{
  "num_hidden_layers": 11,
  "hidden_size": 512,
  "num_attention_heads": 8,
  "num_key_value_heads": 8,
  "head_dim": 64,
  "intermediate_size": 2048,
  "vocab_size": 10016,
  "hidden_act": "tanh_gelu",
  "norm": "layernorm",
  "norm_place": "pre",
  "norm_eps": 1e-05,
  "positions": "rope",
  "rope_theta": 500000.0,
  "rope_fraction": 0.5,
  "qk_norm": false,
  "attn_scale": 0.125,
  "bias": "none",
  "tie_word_embeddings": false,
  "parallel_block": true,
  "init": "uniform",
  "init_std_qkv": 0.0329,
  "init_std_o": 0.00701,
  "init_std_up": 0.0329,
  "init_std_down": 0.00701,
  "optimizer": "adamw",
  "learning_rate": 0.000585,
  "lr_mult_qkv": 0.7,
  "beta1": 0.9,
  "beta2": 0.99,
  "lr_head": 0.00495,
  "max_grad_norm": 0.5,
  "warmup_steps": 502,
  "schedule": "wsd",
  "decay_fraction": 0.627,
  "decay_shape": "linear",
  "final_lr_fraction": 0.0,
  "batch_tokens": 131072,
  "max_seq_len": 512,
  "doc_mask": false,
  "train_tokens": 943700000,
  "max_steps": 7200,
  "dataset": "wikipedia_en"
}
MLP neurons of a small language model. Each row is named by its layer, matrix (down: output weights) and neuron, and shows model dimensions 160-255. Each number is 128 + 24 x the weight over its row's rms, rounded and kept within 0 to 255.
After each neuron's rows, "fires before" lists the tokens most often just after its 100 highest values on Wikipedia text that the model never trained on. A number after a token or word is its count.

L7.down961 [124 165 151 134 105 142 128 121 179 118 105 113 143 120 115 171 145 115 133 146 163 130 154 109 175 138 149 109 130  92  77 139 117 120 132 149 106 152 103 119  88 195  94 145 117 158  99 159 147 129  87 135 100 131 123 125 125 133 144 137 129 142  94  90  90 126 146 188 123 137  85 101 121 107 123 111 111  93 143 138 154 152 139 130 149 135 115 119 122 156 124 121  99 152 161  94]
fires before: "0" 13, "6" 10, "3" 9, "1" 8, "8" 7, "5" 6

L2.down1738 [111 130 140 144 126 113  85 124 132  78 152 119  94 131 128 139 112 100 139 149 141 166 124 116 174 138 141  97  81 140 173 160  86 149 113 153 111 127 162 124  83 128 149 125 126 142 122 120 127 137 158 108 140 177 131 131 144 178 118 110 152 107 106 108 131 139 113 134 122 161  95 121 144  95 134 142  96 131 150  87 146 118 158 141 115 125 141 128 118  76 171 176  99 109 155 131]
fires before: " (" 32, " " 31, " |" 9

L7.down856 [155 109 119 126 152 122 160 151 132  95 150 139 133 119 122 116 155 104 157 138 168 102 146 113 139 153 123  68 123 132  65 138 142 143 161 139 101 140 149 121 133 106 110  82 124 143 101  97 148 130 154 125  86 163 163 116 123  90 114 197 128 203 136 169 141 127 180 119  81 109 136  73 152 121 113 159 148 138 153 157 114  84 121 138 113 121 144 119 131 123 120 104 127 117 136 117]
fires before: " " 27, " (" 21, "'," 15, "'\n" 10

L2.down692 [163 125 112 115 150 179 166 138 154  69 101 122 122 110 134 189 121 177 115 145 114 175 170 137 150 123  81 142 136 125 144 169 107 132 101 123 118 121 125 125 112  98 140 121 165 102 114 120 141 149 124 126 139 161 103 129 145  90 132 164 116 115 137 114 126 124 122 115 122 123 131 138  83 108 146 116 161 123  95 103  93 165 116 156 114 160 151 109 121 137 109 149 148 180 159 155]
fires before: "1" 29, "0" 20, "2" 12, "3" 9, " |\n" 4, " |" 4

L2.down690 [120 132 111 121 122 107 132  88 132 134  86 140 101 142 148 150 155 115 121 153 145 179 181 133 171 149 124 140 105 112 105 186 118 158 103 117 102 129 155 136 147 114 129  97 100 113 139 110 154 191 116 110 140 122 132 152 180 133  92 142 107  89 163 117 156 112 116 143 132 139 134 123 133 143 159 116 111 122 138 171 150 126 140 105 100 102 151 117 128 101 162 116 114 149 133 160]
fires before: " |" 24, " |\n" 17, " m" 14, " (" 11, "%" 7, "5" 4

L2.down662 [105 151 102 154 105 130 128  89 130 120 152 102 124 136  77 119 139 137 133 135  96 165 118 162  68 123 160 138 134 118  89  95 127 157 144 117  94 152 110 121 101 143 126 150 158 151 136 144 101 141 132 113 143 101 110 120 145 149 139 130 112 150 163 175 122 140 109 164  97 187 152 130 160 149 128 102 160 101 181 162 175  76 131 171 152 140 140 164 136 131 129 132 122 149  95 171]
fires before: " |" 36, " —" 16, " |\n" 9, " in" 4

L7.down1293 [186  96 111 104 153 135 151  72 176 131 148 139 100 119 130 139 119 143 108 170  98 161 100 102  88 120  67 129 121 170 150 123 153  86 107 131 138 148 152 126 101 155 113 140 148 133 159 131 106 139 146 134 135 134 155 177 117 149 145 102 131 116 124 107 134 135 140 131 104 109  86 161 162 133 128 128 168  81 149 131 124 141 110 136 130 157 155 149 123 130 161 102 162 146 149  95]
fires before: " |" 44, "," 6, ".\n\n" 5, "." 4, ";" 4

L7.down795 [ 93 139 113 142 121  75 132 103  71 154 165 161  99 129 124  90 154 122  85 115 132 120 100 162 110 160 106 140 105 123 130 104 136 139 114 106 121 142 126 126  99 122 102 136 131 145 111 128 143 139 100 113 107 121 100 112 147 158 144 127 116 179 115 153 111 126 126 106 140 102 152 138 116  88 108 106 146 127 143 112 186 122  95 125 128 119 183  84 147 150 138 129 136 136 122 129]
fires before: " |" 60, "ry" 5

L2.down1949 [133 178 147 157 173 103  92 125 117 153 122 131 122 100  94 114 108 110 123 133 142  77 152 142 143 133 113 199 117 174 143 110  99 169 147 170 100 125 128 128 153 146 116 140  67 152  73 114 121 116 103 142 144 131 172 124 114 142 164 136 120 113 154 115 117 144 138 169  99 102 102 103 114 144  89  91 107 141  95 112 157 134 149 155 141 146 140 147  95 100 133 128 126 121 106 151]
fires before: " |" 29, ";" 11, "–" 7, " |\n" 7, "Q" 4

L2.down520 [119 126 126 105 151 106 113 144 118 158 131 154 111 131 106 117 103  77 139 109 102 142 129 108 134 131 133 178  83 133 143 144  98 150 115 124 134 107 173 143 150 120 135  93 119 142 121 125 123 118 167 132  87 119 145 102 137 132 129 154 149 122 107 159 130 152 170  98 144 130 123 155 117 128 109 101 103 135 168 160 123 120  95 138 123 120 109 125 106 140 127  85  82 102 152  87]
fires before: " " 82, "," 7

L7.down73 [163 157 122 138 115 126  80 120 102 135 104 152 103 121 123 161 108 123 142 162 121 178 152 150 143 157 171 108 173 135 127  91  98 113 118 128 109 100 142 154 167 135 102 113 149 146 127 153 159 110 144 133 125  91 144 117  98 110 146 162 119 162 109 136 141 158 151 157 112 106 129 147 136 125  77 131 101 146 185 128 151 154 177 114  99 132 170 123 143 105 121 137 114 145 108 128]
fires before: " |" 45, ")\n" 8, "3" 5, "5" 4, "." 4

L7.down1396 [155 104 109 105 160 115 109  87 137 132 122 102  86 161  51 134 118 121 152  93 113 144 151 132  95  90 161 118 115 146 116 139 119 126 141 110 178 131  85 159 112 115 123 103  88 111 126 161 109 110 117 152 142 146 117 103 102 136 141  93 147 180 115 146 100 130 165 152 139 119  86 126 130 120 108 158 136 145 116  87 158 128 104 136  94 140 137  87 108 156 171 135 144  86 165 143]
fires before: " |" 22, "," 15, "–" 8, ":" 6

L7.down702 [102 123 159 104 100 130 123 141 130 150 140 154 115 106  85 150 159  91 135 135 105 144 142 141 126 130 134 129 143 137 145 124 126 114 125 122 139 144  91 113  80  99 109 131 121 145 118  85 137 134 130 110 144 126 103 136 126 102  97 153 163 160 145 134 103 116 120 135 166 180 127 108 158 147 135 153  99  85 125 132 171  88 103 142 112 114  91  96 130 147  94 120  93 122 136 103]
fires before: " |" 21, "\n" 13, " |\n" 6, ":" 6, " vocals" 5, " –" 5

L7.down863 [139  93 127 119 125 135  95 121  97 139 146  88 139  82  93 154 109 102  89 146  68 118 162 122 101 125 130 123  94 104 118 149 111 132 165 162 132 116 156  98 133 139 145  86 149 117 131 139 142 152 136 106  63 138 104 152 115 157 145 143  92 132 113 124 115 114 116 151 133  88 103 138  99 138 124 106 113 130 105 116 143 158 115 139 144 160 140 133 133 133 132 133 128 116 128 116]
fires before: "1" 18, "or" 9, "3" 8, "0" 7, "2" 7, "mp" 4

L2.down1122 [140 122 120 109 148 113 151 109 120 156 148 130 163 154  97 155 123 108 111 127 148  85 160 160 120 114 142 123 129 139 108 139 112 134 133 125 111 127 121  82  95 156 144 114 130 113 143 102 114 162 136 111  80 125 128 150 118 114 118 123 150 170 115  98 124 132 142 129 118 104 133 146 157 120 102 138 140  99  96 161 193 143 122 141 131  80  89  94 142 111 126 150 128 110 165  91]
fires before: " |" 26, ":" 8, " season" 7, "\n" 5, "–" 4